MLP neurons of a small language model. Each row is named by its layer, matrix (up: input weights; down: output weights) and neuron, and shows model dimensions 341-468. Each number is 50 + 15 x the weight over its row's rms, rounded and kept within 0 to 99.
A block is one neuron, or neurons of one layer that tend to fire together. After each block is what it responds to, as a language model described it from the Wikipedia text at the highest values.

L4.up1643:46 32 46 31 40 55 58 70 58 26 44 43 67 44 46 40 43 26 54 41 64 57 62 72 45 64 31 61 50 52 40 70 57 41 44 63 60 28 33 49 57 69 49 26 57 67 79 33 78 48 67 58 73 73 47 81 41 60 38 34 39 49 41 54 63 36 45 43 47 41 31 48 36 72 51 11 21 48 77 29 34 79 41 67 41 70 55 57 61 51 37 37 25 29 47 64 65 57 73 46 19 28 23 52 39 33 49 41 38 62 25 38 55 54 58 69 31 44 64 69 83 40 56 36 39 40 57 48
L4.down1643:81 59 46 44 83 75 48 65 57 61 41 45 53 15 31 67 57 48 69 35 50 55 91 63 74 27 51 37 63 43 62 46 58 41 31 73 32 82 32 74 27 74 24 43 65 67 56 61 39 62 48 47 47 81 57 68 41 20 44 65 26 52 54 37 19 51 42 49 40 26 45 37 50 51 65 64 61 40 38 32 29 42 59 85 54 34 59 47 46 52 31 19 79 55 40 54 67 45 40 74 42 30 45 61 61 73 50 36 33 53 60 67 32 42 43 41 52 35 69 49 48 47 48 50 44 21 60 78
Responds to: Definitional predicate onset. The first word of a predicate after "is" or "was" in article-opening definitions (a, second, fifth, English), plus cell starts in tables (|, 9, A).

L8.up324:70 37 29 53 56 59 64 63 37 39 37 43 61 53 19 67 82 74 61 66 46 60 60 53 44 43 41 41 54 50 79 34 48 49 44 57 22 71 58 51 31 59 52 45 45 20 35 22 44 59 58 69 31 54 36 90 53 49 22 59 67 38 32 76 41 64 49 55 50 60 18 50 47 55 73 33 57 51 75 52 38 59 46 68 71 44 36 31 60 66 47 31 07 34 40 63 47 38 41 35 57 59 70 50 83 27 49 45 37 56 21 51 59 46 64 48 03 48 55 21 41 36 61 50 41 48 37 66
L8.down324:21 36 22 50 82 49 55 57 41 52 64 40 59 47 39 50 65 54 51 74 64 55 54 77 69 39 40 47 62 75 42 91 27 48 32 42 46 56 49 67 68 20 39 63 67 35 38 50 39 43 27 48 51 65 37 83 51 39 37 45 29 80 63 42 42 39 44 47 28 49 38 59 31 47 33 45 70 51 69 53 34 64 46 15 65 59 26 44 26 87 30 78 45 23 35 40 49 21 35 52 55 43 61 36 74 46 17 77 54 69 40 40 35 47 51 46 33 53 44 42 27 52 69 31 42 45 30 63
L8.up722:61 53 38 57 60 35 66 42 48 40 35 41 58 90 48 62 58 46 46 54 19 63 51 46 56 41 46 58 38 54 43 59 51 45 68 26 52 48 87 53 27 43 46 31 58 53 48 38 90 23 55 72 44 43 69 93 44 18 31 61 64 54 46 76 37 44 60 45 27 62 33 57 77 42 62 35 71 52 51 60 29 62 47 66 41 49 61 50 73 46 67 45 38 51 41 66 65 28 46 49 66 59 30 70 59 58 57 50 28 63 46 44 03 64 64 61 36 17 32 59 37 28 49 48 48 59 28 61
L8.down722:74 57 19 56 56 53 41 42 69 36 49 50 40 47 41 82 40 33 59 54 77 68 42 59 40 77 56 50 83 63 56 47 58 66 71 59 65 77 32 44 28 53 49 40 76 67 39 52 69 35 29 41 65 23 32 91 22 59 52 74 43 77 34 87 33 77 50 68 89 45 51 52 48 67 11 55 68 44 60 54 24 48 23 32 56 56 53 17 35 76 27 52 64 37 51 47 46 53 46 67 61 44 23 51 57 50 40 43 41 60 56 66 41 56 42 55 49 35 44 39 49 50 39 62 52 54 44 50
L8.up941:63 52 21 33 48 46 65 77 50 40 69 42 31 51 12 79 57 55 36 42 44 56 55 54 58 43 37 40 68 56 50 10 63 39 53 20 43 47 67 47 35 58 73 35 48 44 61 34 40 52 67 47 35 56 39 71 43 22 58 50 65 55 64 38 39 73 35 66 72 41 77 40 57 42 62 44 36 54 52 68 51 45 33 42 48 31 61 50 67 81 53 31 37 51 74 63 60 49 46 47 15 50 41 56 66 43 39 39 62 27 29 46 40 56 66 46 33 35 56 50 35 38 82 53 17 78 67 55
L8.down941:51 42 56 45 28 45 32 33 45 39 25 57 22 52 33 55 47 54 42 57 38 32 68 61 42 65 48 48 45 74 39 55 31 53 52 58 50 35 50 37 31 62 41 82 58 56 21 46 56 56 71 25 51 55 26 46 25 37 68 58 36 49 42 34 62 48 53 55 41 47 55 65 63 43 62 42 36 52 66 27 42 72 29 43 55 46 28 38 46 87 57 32 48 48 65 29 55 37 54 74 51 60 71 38 57 17 54 57 47 51 28 73 48 43 74 46 22 57 33 46 60 43 50 58 59 83 83 57
L8.up1606:64 38 17 61 83 38 50 54 47 27 40 43 23 36 19 42 69 54 67 60 56 80 76 36 69 31 20 61 61 50 58 50 46 51 63 51 39 42 61 43 23 46 70 68 57 42 39 31 38 47 79 57 50 60 80 63 49 25 42 60 37 44 63 63 49 58 36 54 39 44 57 35 63 65 39 35 38 48 33 68 60 49 35 59 52 45 62 33 63 31 28 34 46 55 67 53 39 39 74 39 31 81 55 27 54 55 64 47 43 32 25 52 44 45 70 52 24 68 62 48 33 36 87 47 39 44 65 72
L8.down1606:32 69 51 43 31 72 39 33 54 66 42 38 26 59 49 65 51 48 34 34 59 49 54 57 64 33 48 59 59 61 48 86 49 60 34 55 53 50 76 21 30 78 50 53 59 49 44 60 92 32 17 30 46 34 53 30 53 49 46 61 24 74 52 44 69 67 49 75 41 60 50 40 50 58 41 46 51 67 67 41 48 60 50 39 40 33 22 49 61 40 65 30 59 34 50 45 75 43 41 51 81 91 42 62 54 42 52 73 52 60 49 42 39 99 60 58 50 23 14 56 26 66 72 55 44 55 56 59
Responds to: Category words in definitions. Modifiers and head nouns inside "X is a …" category phrases naming an institution's type, e.g. astronomical observatory, commercial bank, football league.

L9.up170:52 44 64 32 84 52 44 59 78 24 45 46 21 44 45 61 59 36 54 39 58 48 59 30 55 44 49 36 45 31 58 23 32 67 59 47 42 60 58 73 37 62 41 32 57 56 33 64 48 50 38 30 26 53 45 46 62 51 41 49 36 16 51 46 20 73 55 28 24 16 77 61 53 59 60 60 54 70 73 49 41 41 53 33 48 45 64 62 40 47 33 44 55 47 40 41 55 54 51 69 50 91 23 49 46 59 28 69 35 72 54 65 42 40 98 40 50 58 33 53 44 41 64 38 46 51 34 71
L9.down170:56 23 51 54 15 53 44 61 51 67 41 62 65 70 43 61 39 39 36 62 28 22 32 51 34 69 70 44 43 65 32 28 45 48 45 68 76 44 70 55 44 31 41 32 48 35 29 44 49 48 54 53 29 55 42 37 44 50 35 65 36 66 74 67 45 64 47 74 64 58 44 62 51 40 39 48 56 46 55 69 56 39 53 68 36 50 49 75 60 44 36 31 71 69 20 37 55 45 37 38 42 39 57 50 49 66 66 40 54 66 58 52 32 73 41 62 71 56 57 52 66 25 47 39 57 50 52 40
L9.up343:51 60 46 35 36 47 32 80 53 60 39 37 38 58 14 36 75 45 33 73 34 43 42 55 51 47 58 50 59 21 61 68 45 54 31 66 70 42 32 41 45 81 61 32 70 45 27 32 24 83 49 40 40 57 62 72 30 47 47 56 45 54 45 48 78 40 70 57 74 53 61 60 59 52 49 50 14 38 49 62 28 46 63 55 70 79 68 68 76 65 58 28 45 36 52 21 42 29 73 49 45 85 80 37 53 42 57 23 60 35 32 51 50 36 55 61 58 42 36 32 53 36 48 48 48 44 63 81
L9.down343:07 48 43 17 63 24 65 49 42 37 43 51 47 36 33 43 39 51 52 46 61 59 36 58 48 21 63 51 77 61 39 53 36 51 81 19 68 42 64 67 30 64 41 59 41 42 16 43 50 44 43 40 41 50 56 48 55 45 66 49 62 24 45 58 60 59 31 76 41 42 41 54 53 29 46 19 74 24 67 53 71 58 61 53 45 39 41 23 23 80 45 45 45 31 08 70 68 40 70 62 68 64 76 34 36 52 26 64 44 68 56 41 44 56 80 51 47 52 65 47 47 67 31 23 41 43 18 59
L9.up577:47 33 48 60 74 56 36 55 63 53 23 49 21 63 13 62 54 67 36 68 49 73 39 64 74 23 81 64 63 65 66 45 57 61 41 42 70 12 66 31 24 58 54 39 70 40 65 53 25 56 54 40 46 54 44 67 22 55 72 48 74 49 48 83 25 68 45 76 72 40 45 69 56 59 52 52 61 60 33 63 14 41 29 90 32 48 48 45 23 34 46 55 53 31 73 65 65 23 67 51 59 58 43 31 68 39 43 45 35 49 70 45 28 74 61 45 37 57 50 21 46 23 51 44 38 38 36 70
L9.down577:82 65 49 65 75 43 40 34 61 34 46 52 24 51 54 39 56 76 74 82 37 16 64 60 37 33 72 38 56 58 57 56 51 50 78 65 52 58 33 65 32 05 73 42 43 44 28 44 45 31 33 35 91 54 34 57 46 30 42 24 43 43 07 46 64 55 36 64 75 37 13 48 15 53 62 30 36 24 37 63 70 64 85 46 48 45 60 27 45 44 32 57 47 42 59 52 50 44 45 23 44 58 30 49 69 57 56 36 67 39 55 68 50 74 55 90 09 62 34 45 55 64 44 44 34 31 31 86
L9.up2006:48 46 34 30 74 41 56 70 42 78 34 41 53 49 42 56 57 66 51 63 36 38 61 09 47 25 68 48 31 48 21 40 50 70 73 46 65 44 58 37 32 34 43 40 23 63 48 61 22 46 56 49 58 54 10 67 32 38 60 68 53 53 47 48 80 57 81 43 62 66 28 54 41 43 62 52 37 52 58 19 20 59 38 54 58 35 72 79 56 31 59 49 45 66 47 33 66 49 63 74 45 59 55 27 60 24 50 62 14 08 42 51 35 26 58 48 49 57 50 51 58 28 56 38 49 55 40 58
L9.down2006:73 61 79 67 32 54 40 46 46 55 41 21 66 43 59 55 37 35 65 58 50 51 53 54 41 16 38 38 62 54 59 39 43 46 57 53 63 38 55 61 67 33 42 80 51 52 65 43 38 40 51 53 64 60 57 68 48 54 66 49 55 54 74 55 68 42 40 64 37 38 70 30 64 52 43 57 56 36 61 29 44 60 54 65 55 62 46 53 63 72 61 39 25 62 50 46 80 41 36 56 55 62 75 44 52 43 57 47 49 76 52 62 35 72 31 61 38 52 59 41 33 66 58 40 65 55 28 50
Responds to: Start of defining phrase. Articles and modifiers opening the noun phrase that classifies a subject, such as is a commune or Israeli football club, plus score digits in sports tables.

L8.up951:33 69 50 36 36 59 46 67 64 58 30 44 52 59 65 34 28 70 43 78 80 58 72 52 50 45 51 51 52 70 58 61 40 47 62 62 40 22 57 43 43 46 53 45 27 53 47 54 40 56 78 61 65 71 80 57 54 68 45 49 49 54 53 36 43 39 46 55 67 33 42 47 77 50 50 39 40 48 33 39 58 38 41 70 43 44 62 56 51 26 34 37 45 77 63 35 56 61 49 63 44 55 56 48 55 49 44 62 29 53 54 35 45 24 58 68 74 42 50 53 64 56 68 49 48 26 43 54
L8.down951:80 24 58 42 71 33 44 41 59 48 72 41 27 41 59 75 79 58 72 70 60 54 62 30 64 46 39 44 55 50 59 38 29 27 60 57 66 66 49 39 19 57 76 76 66 78 26 85 43 46 16 42 27 27 00 39 65 66 36 61 37 55 31 69 34 61 15 14 55 28 51 37 38 48 60 63 46 48 55 63 58 52 35 48 30 29 57 47 36 64 45 35 30 44 51 68 28 51 64 40 50 69 59 70 29 56 49 23 62 23 25 67 49 49 74 33 55 53 50 67 49 68 53 38 61 78 37 51
L8.up1018:62 24 41 28 39 57 57 74 69 58 35 29 63 54 45 51 82 42 26 63 79 65 61 26 30 57 50 56 64 52 25 63 33 58 45 25 29 50 61 23 53 43 75 30 51 49 62 41 49 52 52 52 50 35 79 61 66 81 20 68 61 53 58 55 65 33 49 27 36 24 52 50 68 65 49 49 47 54 62 29 55 79 81 61 51 34 64 95 48 59 41 48 66 50 40 38 53 54 66 53 39 47 39 61 46 63 51 21 33 38 55 39 39 40 60 64 66 31 51 47 43 62 56 43 42 42 57 46
L8.down1018:76 68 38 41 49 53 49 50 61 55 47 46 39 39 60 48 81 45 50 86 38 52 59 53 49 76 39 34 38 52 48 65 47 43 68 65 56 69 50 61 52 63 55 58 57 55 14 53 38 59 28 58 38 63 47 29 48 49 49 51 17 52 50 54 32 40 52 46 36 66 64 34 40 50 56 82 42 18 35 59 62 32 35 30 52 48 56 35 67 59 33 47 48 47 47 41 50 58 17 40 50 54 50 44 34 44 35 24 52 32 36 49 69 65 36 37 41 51 51 54 43 65 61 48 85 64 37 45
L8.up1778:67 46 45 54 58 63 59 45 43 22 46 28 65 61 78 53 44 47 64 65 68 55 45 53 61 68 55 38 35 31 58 61 25 70 49 41 13 29 62 37 53 59 84 45 19 38 54 49 35 33 50 80 27 36 36 47 68 60 46 27 58 46 34 77 46 42 35 39 46 15 26 48 62 59 30 52 35 70 54 27 59 64 75 53 74 57 59 76 33 25 51 43 59 78 22 31 51 67 29 35 42 50 36 53 50 45 54 49 28 53 58 33 52 57 72 53 49 55 52 58 23 64 52 75 58 51 52 55
L8.down1778:74 57 48 42 63 33 41 59 79 53 41 74 36 42 54 36 47 63 23 64 49 58 59 54 71 55 32 49 55 76 25 46 48 25 43 54 70 24 22 43 29 45 51 33 77 47 54 57 41 50 13 38 51 63 51 27 50 74 62 32 52 47 45 66 50 35 49 61 40 46 50 34 36 56 72 60 39 31 41 47 35 67 77 44 54 54 72 38 51 58 56 49 33 44 86 00 82 61 43 56 46 57 47 62 32 20 53 15 48 35 57 36 43 40 36 26 44 36 38 45 52 62 45 32 75 35 39 47
L8.up1951:54 48 44 42 59 27 67 49 32 47 58 39 60 41 74 44 48 34 44 53 62 52 34 57 50 66 51 49 34 61 33 57 60 33 55 42 42 29 58 34 42 40 49 46 45 35 31 50 34 58 43 47 26 61 50 58 60 69 57 59 44 50 56 57 42 40 44 52 81 55 27 26 53 64 45 71 62 53 42 44 57 53 31 49 30 56 62 65 28 18 55 60 59 53 68 42 67 51 57 43 22 50 41 39 29 72 34 39 59 23 23 30 45 48 54 59 56 42 58 41 51 37 64 72 65 75 51 64
L8.down1951:07 45 29 43 47 68 60 59 43 59 68 99 58 64 55 32 36 67 50 44 48 53 58 61 81 36 57 64 60 43 49 41 18 67 40 51 20 63 42 69 57 33 33 92 42 36 39 63 62 62 56 48 59 41 51 69 57 30 63 52 70 18 47 58 28 51 62 43 58 32 62 58 47 63 64 39 37 48 40 43 43 64 69 63 54 64 43 51 44 60 44 49 74 38 57 43 43 37 28 41 41 51 50 35 46 50 54 64 58 63 57 37 58 50 73 48 43 66 25 29 62 52 49 44 62 36 52 67
Responds to: Surname first subtoken. First word-piece of a surname right after a given name, usually an unfamiliar foreign name in rosters, tables or cast lists, such as Cr(nomarković), Od(ermatt), Zel(jković).

L9.up585:35 26 48 42 52 57 69 42 56 63 51 36 42 36 47 49 43 34 34 73 87 63 46 19 20 64 48 43 62 30 35 76 48 64 73 37 38 57 54 50 29 59 61 63 18 76 74 42 38 59 77 73 56 25 66 35 78 77 34 51 73 71 19 44 40 64 27 33 55 25 51 49 46 61 34 36 40 45 33 67 66 42 71 65 75 38 28 61 41 49 35 38 62 58 23 39 42 68 59 63 32 70 21 73 36 49 41 34 28 47 44 37 63 37 53 68 54 38 45 54 36 50 76 66 64 16 42 52
L9.down585:92 27 53 41 59 28 52 74 66 47 49 33 51 43 31 56 70 47 62 50 33 38 31 50 49 69 49 46 16 45 54 36 58 46 53 37 58 26 32 48 43 41 56 30 63 58 43 49 63 52 33 64 37 48 37 29 60 36 59 25 18 47 46 44 47 38 49 34 43 56 36 10 67 74 41 78 33 13 56 26 91 29 55 46 28 31 62 45 81 66 70 42 42 62 39 30 60 53 35 45 60 55 62 57 30 32 38 07 38 22 63 33 47 60 38 40 66 49 38 57 48 35 50 60 53 56 76 24
L9.up911:82 47 48 59 63 70 47 38 26 45 46 42 28 73 56 37 54 35 43 75 77 42 52 75 40 49 58 75 38 50 41 53 47 51 87 51 75 57 31 59 40 73 33 42 45 56 47 44 44 62 31 71 28 67 75 67 43 64 45 52 74 48 50 63 34 46 27 52 70 25 63 43 57 55 47 39 54 38 54 56 37 57 43 62 37 53 59 64 38 29 66 54 56 60 59 47 38 70 47 31 20 85 26 60 40 60 53 25 20 36 67 56 49 39 40 53 45 47 60 61 41 62 53 64 52 45 48 39
L9.down911:30 51 50 60 49 45 63 68 72 47 73 35 29 44 44 52 68 71 30 71 53 70 54 41 50 87 36 30 51 72 47 44 46 28 32 43 67 50 39 60 46 48 69 57 54 79 31 69 29 44 58 49 46 66 44 55 37 32 51 58 27 65 33 39 20 64 51 56 63 47 71 72 38 18 44 36 48 40 56 36 50 68 47 43 51 36 69 76 24 58 35 64 49 50 26 70 37 52 63 49 50 53 67 45 36 24 54 32 64 68 37 27 34 74 58 43 76 57 70 37 53 59 37 61 33 17 55 31
L9.up1271:65 43 44 44 67 44 54 29 61 55 84 33 38 54 42 53 45 38 55 37 79 59 59 40 48 38 51 41 57 42 39 85 24 39 61 18 36 45 64 58 39 76 78 35 26 51 52 63 41 59 32 60 64 48 73 52 45 86 38 57 73 43 34 43 72 46 66 30 41 52 48 47 32 53 48 51 45 38 74 49 70 30 45 68 53 53 65 56 56 41 61 37 35 77 51 61 62 59 51 33 30 67 41 68 39 33 31 23 21 45 50 56 42 38 38 49 74 15 25 38 44 64 87 40 52 50 64 45
L9.down1271:64 74 58 23 55 69 33 39 70 24 63 23 49 44 61 19 84 47 44 68 44 46 72 51 40 76 48 47 57 79 54 25 35 40 40 23 36 70 44 50 47 67 59 61 61 68 47 69 56 50 25 51 65 31 52 43 72 31 38 71 51 27 10 19 37 54 58 36 37 39 55 37 35 58 57 68 35 10 45 28 60 45 55 35 30 27 46 39 49 62 58 41 55 53 46 38 36 57 20 28 52 26 54 49 46 40 51 46 56 49 34 59 37 63 54 48 61 61 48 58 37 78 58 49 48 54 41 32
L9.up1563:57 41 63 51 65 70 65 51 32 46 78 44 59 48 59 52 57 45 39 60 59 64 35 39 25 46 44 82 60 55 32 55 36 62 49 32 60 71 72 57 20 51 71 30 54 34 36 68 56 67 51 41 68 48 60 52 49 33 30 69 49 52 41 54 47 39 23 49 67 33 70 60 48 43 68 27 35 40 50 19 43 48 52 46 46 53 56 82 49 30 25 41 45 61 48 63 68 53 67 24 39 68 28 69 47 53 32 40 41 49 47 51 38 16 70 76 59 31 56 45 57 59 58 33 58 80 87 21
L9.down1563:61 59 61 52 42 74 51 39 57 54 69 58 57 45 65 24 36 41 53 53 49 62 61 45 48 54 52 44 65 66 53 54 30 46 63 51 35 61 65 70 56 52 64 24 33 52 13 66 60 82 51 70 76 30 73 65 44 33 50 47 30 45 20 30 50 60 46 49 59 45 64 50 61 77 25 54 57 53 54 52 46 67 78 66 30 68 40 75 59 60 46 53 80 58 50 66 07 39 60 57 57 44 73 52 50 50 26 44 72 74 50 48 71 49 50 44 72 60 34 52 61 65 59 57 14 58 60 62
Responds to: Surname first token. First word-piece of a surname right after a given name, in sports results tables, cast lists and news prose, e.g. Haid(er), Maj(ewski), Such(ánek).